config = dict(
    n_head=6,
    head_dim=64,
    activation='tanh_gelu',
    attn_scale=0.125,
    bias='all',
    init_std_qkv=0.0183,
    init_std_up=0.0183,
    init_std_down=0.00458,
    weight_decay=0.53,
    final_lr_fraction=0.0,
    doc_mask=True,
    train_tokens=699800000,
    steps=10925,
)
MLP neurons of a small language model. Each row is named by its layer, matrix (up: input weights) and neuron, and shows model dimensions 176-367. Each number is 500 + 25 x the weight over its row's rms, rounded and kept within 0 to 999. Numbers have three digits each.
After each neuron's rows, "fires on" lists the tokens most often at its 100 highest values on Wikipedia text that the model never trained on.

L5.up312:499510531519501516489503509495516421503453485468505496523515515497501518495503516567479499518522484498530521500486506499508484497494504531512509463545489432485475544476491486470461526499532498494496539437470509542502565534546463514464501496492500473466467513457449486513482496472501527473506554501488494544463530457493526489445462507482528529484534514492488523515486483536452480490524506506488478506549491478538533535503482475519464491527484501503486520553487509471475490525507503529464496470503466504487524476468528490495531512499513504485526479540511531475510470477511487485
fires on: " po", " qu", " Jo", " &", " Po", " con"

L5.up1072:488443499497493510514512510498487524492484511485491537472486504489497496515476519529490521493527513494513524491480512516480474471513485525495516530493467472462460485508516532470509537520505545484462496476490474526487515492512493503497527493517475519471533497538485507520516486498502476512512531477520500451517500498460525466495522503498469454472516491509493526498504473502486497456474540515490515507490492503473450507505452537499512530492532511540479483524468477451499492536520507564480465518512486545510540516523470512468477465504479425500483537512520469492508481494538509522
fires on: "o", " Ri", "chi", " Ni", "y", "z"

L5.up319:488496489528507528517502518462516488443509479498533485499490498483480477522475509517476492541517542527524473522536510493474492502514510567468499477514481474496504516505475467446480522499507515485506504489524489529496502538501452485503508497559487477456496494495477511508530506525497490499525534493481470501456455491459516537475474469518515478475519479522477512511522515520500474507526526535523521525527484522496525486517496486543535490535550509522451532501487466496554490550475512524528436544493498471520512467501482472470528497510452481454520536493488541471478495488471502485
fires on: "y", " You", " you"

L5.up1532:487499488480513510521493437459498482476455501553471514452499471509462469497513518499530508507496458499543487543556496492472487472541502513499492502480505517524480499473549473506546511479468530499498528484514529521518501515490466507494541449485522450445470532459505499519520509478527519565521498501509450508505471485498446522475525488509528487496521513531515496520527517529475490469467529541503505521508498523522535514497528456487479482489477489448512511523512514498509522524484505492510502487484511549513528484494476548503493560466523465484529537499474545530495486511507478491
fires on: "n", "er", " and", ",", "y", "in"

L5.up1201:452507503512501509470528500486514450485486489482519482454502516506478538458495473506502479542509551509497444547497465526476451505505550509470518493485476526504483522487487508499544501472498498517552490475502569511566514522515518500471508519488523500517496519487503500501518522499537503498492476515496528526530523560504499455452495508496493510506517515491521518537490452492506505514541530473494510526496539501543519522478480491497479493516500551504469535514554558492488496514486480527515475537482472490486465498527518523495492481454519495472489498540448484531496473487425505490
fires on: "ta", "la", " |"

L5.up1053:517541508503464475506503527431471494527466550491500500504467540489518552503487491508497477503498497531516498527492508477512491489481519485522484527466456574504486486492471459469507449469487504452481506499513484520497495478534508503453529525495488492489463521513514474489513479489548489546490530486493516441515491492454511532484504525507515491469462520500533490488488486486482497483494502507479519435490513486463466518509513550519503495475508492557496508454519483478496473503498513559511533507521500493476487510533479480487532525456529500542521513528528519499489471503539465478
fires on: "ck", "us", "ing", "ight", "it", "li"

L5.up68:470539486499481497482501513463504456513525533497506461493526515479483490487475474514492515481506490518495488501540493485533544486480521498493497472515453449486508554513522476467495516501489562511493531529488516486512512492522456511504480525504495534485430550492481511487540550516502464524554490466526479508462532496489486480489489527482495506549483482491495490536507538483546486500494490497523457482480526524493536476505434490488498496501524461501517511503506502516489489492453537484477458531485472514513464463474473477484531524508494495495516532493514500469481503503545524490
fires on: "k", "ang", "y", "ș", "ak", "g"

L5.up1447:515505524508499492516536459516527508483476498501504499501499511532484541492485524513491523505489524479532520530456516466493491539483508497472525494488474527558488523478478485482524513520476524504509488497536473520519510491526484486505517526473526490507480481479468517537504493482453473529498508478481532487431506485479459524462463507477494500524550528518501477524500484471507497506538456491509486471550524506509561530479487488507505492484486546511504505511448570513504523478503486519458500520524525478510538493521537492477453543464482449502490505527470543501494511474473473470
fires on: "o", "to", "e", "ta", "po", "pi"

L5.up955:490537455521502497501494452502503488467502526523495462505458491495504498513487468526466520509514510529501552473502536477504504481498524468481477479537514519500488480446514498476476438481468519503471489508498472515551508491485516468555542522475489500511470508534478457552484494523530476533486508480506538492477498472480542511504456477557463457478528522535505492514541518491474518525478504511506481479488472489489507486528497490503496504490532511526482498484492478538487497540446506467488501474485465470501512526525489540494503515515517474479505552505529507492505495444532497515
fires on: "s", "th", "d", " Bo", " second", "men"

L5.up1305:521514494480488478479488526459499516526479512472490482469507482532503527502452521469512506547529482470490512505524471504472484476443513463496513519487490555517473485512507483500496523501502511464507493481543503445473558483497515429502478485480484483470502468490478516537506508454519499528507505490477487517506480523503494471503529408470506518502475508484480499527470554530507469497510530542489486494508534501514507476520552478574489486521466510533525503496488519559530514495470464471539500465508531502488478494499463525475538459503454479480532497495489515486466423519492482498
fires on: "w", "b", "th", "a", "ol", "h"

L5.up909:479491526493485533502506502465503522511506505506528487502478519507508533491471478498442515485509483525496525524522555502474519504527489473499494466501501477498506476537475475472509467481488520492513501505517524529471512541496503538515495468510478472510482528518501483489508460483472523550554491519527441558449503442520500497505465466494528505520508489532512486504520562496486516522455513524501475489485518521516478518521511534527501469518533540513467539492468510484507489456471538524520539506500524493473486514509524514486444504508494495500448538505527511511539515504489495479
fires on: " V", "j", "ph", "ant", "an"

L5.up373:477500538430470469500489511513512431528541556521504501494497515487501491481529488452477513537490496504461507446494490506516511512487501526505537435504483489509469522462463473490522510500509507502530433464471495461508439519470520525483485493510537512499462488465483497475506498516484541501537496493471483460489540447548466515512528523497499502483519514526481512536478523510508451472465511467520511463483444513547503465521474509479447479470468519510521484452529508500499515507563515520499514477456519487537497526494518489481468482496497494481475518449448498491517484506529498505
fires on: "in", "ow", "e", " be", "ar", "au"

L5.up1184:474507525536428488500511451513479453506559503503504498530530498532493487499495513530499475548464539514536492513480513490476518531491487499494521504502519458485497504483504502452508520509514465524516499478485505561511504530472461492482498506454521445512483496488476479544499456520482526459493463488476536501508490479487487485414485502446508540494513517527486464486477493504468495481526511522519511503532477467509508508512483527522499502480514487508484506557562541467537469520508513511506461508487506503480499523469461498480504519542464492474506529487494492462469494460503511501
fires on: " do", "t", " Do", "ta", "lo", " Ho"

L5.up298:502545490495479500482497470512534451513517469513516550464533485513478513496537476497504538518497528477466459493488538518481517461520488526503491521484478502487487520555477505504509491500494558500509501492513503482450521490527507475485493484424468458469434499506503501468492468450526466493497518547486470498469464511468503501501505497493466520486511482508511499495494523514434455515493515507526488508531495490492473525495547481506504513498517499491493521481539504507542499491509515533522534529528523495489472526478531482510498493509510472486474521541474498462487439476522523500
fires on: " in", " of", " pre", " se", " (", " re"

L5.up998:528492503478473483491534485474536475485482537471499480491497461490498478503497449489497523499544491507522509498508553480485465462490501471506497418523486557481477495502529499463527462477506509489518504500486463533465532528552512444538479465477526478497524496509510547503524507484507509518491532512492477508491497570493546499500459515479480477480502546506484508448507501470491528512480475493509509489493525473452496482574516480447483501508494522481482502457497501499508462521490508497502472496462497497473518493502501476498526541465465504503526487534489480522484497483535522511
fires on: "ck", "dy", "s", "ver", "d", "tt"

L5.up1454:521535497475487487485542538509467509504497523525506503465505499493497499519499512486489509519529516504477503480520494521490521471497495511509503493466466535516485480538496493454494497501445507498541510472494478501515473457501503454498557523499434490458469493471491480540489489515500526454515487533476527489508486484523492512490482510508504479499489505504542510533519549506465502502535498492485492479520446490485504504489481536533469492449523514485533523458503516506480526533495511473479472476564452552479518530509449491512523509485498492462526466446526470458480450481529483538
fires on: "al", "e", " po", "re", "u"

L5.up89:458473464496531506524527509485508471535486472532505527515491503505516489532495506475524496516465496488469499513493518519503473509499523500489507498525485494490464491485504467499532561478478500512516505514493494517529498485488499507516490514487500449509484503518491486500460520483492497545480468504534530466440482496501494488507514459520508476474500493525487563535544547513508498470473482508506501538520511490490519563502537503469504495523543459516524504512472498499544539509504580473453466501510516514503540521531461537538535452522490435497471530500521500477523485515466491533
fires on: " Ju", "ju", "n", "mit", " con", "in"

L5.up972:504505522522492508488508490473538486511461495521494480526480508470503506501484508509512499516498455505490471471512515519522501467497516504513415480525514480498502424476524521469525559484494514480494509480517473519452490485480495495544520521504507462462477534563501484516511474512512465485517470508506474512528509520515519487492422513511514521511519515523444489508509562501443528530513547510533476469541521538479509495518463496497510501471470508510500516505479531524524492512470522467483488469529518533500542516529521453526488540501461505478497550474485491503458514496514510468
fires on: "s", "ed", "ent", "y", "A", "ly"

L5.up165:513495498464488495513512488506515505475520486505460495493436519580496525487471528551494446501511520514478532505540555533451475488489511467490497481528546477506501513475526535512459478485451521507538474488411504516511467533486476463518460489457513494521493530488497502539501514526494516490470481474496564492479489492528497482473516497495493477476459504510509509497488510500478469530469513517526513515524476546513488527555486536521528512492488533529476533470531510479489478534517487511495484516497528529474542546509488522458493488501491466468478495511550453494523500499497525505
fires on: " do", "o", "te", "ee", " Do", "0"

L5.up712:500453514516454531514463468462546489504482542527508518519499527480494559494502495485501493514486547481486506495530497492498479500505496489499502512488497516462483540530489535473527491505480524486477522467465493529519525474497517529496456508494525488483491538496476532481499490500492519490528567528550502467514534456406501472557488521512529491494453530542515483499495510473479463490531532481483510464524495489497535514457531560453509504476465512464488538514494504462457503506515505501526471478547527520468463499520528490482515535513485502482510531507507535513482498496465499519
fires on: "er", "us", "mm", "ation", "it"

L5.up658:494521526457526484527532537512525478474517484515520528519483569492448482481469546491494491487485489514503539486497533486521487513535494522472474552477479538504507458454490477464477525504495523538501516493466529476499513505522494489507547500520517459446488516492499486483442471515543546483490533519521512508489533496515509504522492480474491503491504503540482508529481496508486508458488486487550524534494528475442509521507481429502497475454485498502501511494508507487494454476544534519489494515520527464486537499478485521529487527472523476482464518501464478473526479506462487510
fires on: " Mar", "va", " Martin", "ar", " Lu"

L5.up229:489502511540490469480466540465538474500509535508535501455480497486509477488494530461536478508519483518463491485525494488456502466469508478501473522473494494518514508521491500499528564487527487502499503483529507523462542495490501480455509487485528503523489502500499506497565478442522528527509487503524479556559491487513491461481485511499486490516481535499499514515513522486493476520482493471539497483473535463529531518466521500476501439480485493466516524536520496527449480555485522442519469471486525501520507560474513513465495497486485479470498532501465512524488516501461464506
fires on: "g", "ver", "ol", "h", " ", "y"

L5.up1240:421488469489495532503511518479516524541500473577543517492507461487513520503521470484501505521490477473465513487540518502473526458490533514522499482500512479479491506536499519468495541450491487498521514479528518488462476482484490505506510495462539484476500476517497538505513461443543540497530490510499488496465513525507492507502502532531502540473496514514557512515480514506488489518548476523522531528530512464492513499522498514508508526453543468482473489537442515492520513497515525553476523510490462482493491505507460514478516473513460474469453513511471510508456506468519514476
fires on: " in", " In"

L5.up442:455448507511462540502501515485492522505503502507506489475512489538475495503520481503493550523515501497507500516508504514463514464515502509470498492502481504513469537526476447462531466473469552509508490523489505582492498531510488501498514520463477540452491495478445511510537506519513517556498491480494535451504503499475495494550508442506451534491487504506496507533501500504541483515498478511467500513477463568512491513504506533507490477513544505528528511526469511488511520545483552483521473481484504487484516512484499471425512500498495470503462492476503478466523456507482538479
fires on: "\\", "id", "z", "\"", "y", "g"

L5.up737:438482486457468478475492520471495498505492564536485493505469477531496509470473556434516537509550486458475508478518530484487509466479486480520469506525471488514511480503462469472507534527507507426522481497486465516518449530497532481489531545520526529480500480523501457519536481489495478567525511492525492439539501465492522497498477517465486511516476502500485506490490538537471475499465470512505483466500529526566466486477495497480498491474499514496483517482480514495455511503479506522530490469491515485509502540537501532520525486493506487497491499484495518477478513519468524511
fires on: "ar", "ent", "e", "and"

L5.up1312:491480538481521473518506548533530513488481529498526497478500482511511473476465515460527517560474542498486527481491500512491462512494505480486483540506500489520497487491506484494510499457523472478493508460485500533521461552463522466504460466504527462503521493517484476488463455504474527502512477544490551525486516522499484489472523447556495514471455506530504518513498525540502494520504461513467481506467536537500526501522460481521439465482492512475538498504498537498445508505533475496517497511514485502502491536441485519510483478505474498535463509523448457458492487491451495517
fires on: "st", "ra", "ve", "ual", "or", "est"

L5.up236:506504486509516501560498496488497504461453527496474489508509493448455479476443506476509468503521432545496503499533505514481517487507453500507484517532450488495461489541553455517502554505501513474482524492526514474460523509543487467522512519505449494459494509521497491525569502517501512500470501490549494522459508489516468502497478505470514483471524508513510500537529516484485527503516498539490519514494494502422490532527523529479511481495500487517504504473485502499538496504463489519434474488531520527475515488497476475507506481422496483494485562486476528475499494515524474501
fires on: ",", "ly", "lu", " Y", "y", " Pat"

L5.up1378:469511498485512533484515484480505500493502519482509511492503505502492537506522506504481456559491535532504492546510496479478485504477504520505480500541476506489494449441505546499511529513521476482495494514437496494542519468516506487514465542499569482467463508472486484520507481485517479511520497509468519526477539524460557512543504539508510500534481512483570424494457517481532530489497480539502528506503533548488507498496451491494478481534473512468494515497526486463487439491504502482521493485461500517503509527539515471519475479494492498480497489520493488510490484460509494482
fires on: "om", "f", "w", "vo", "en", "ve"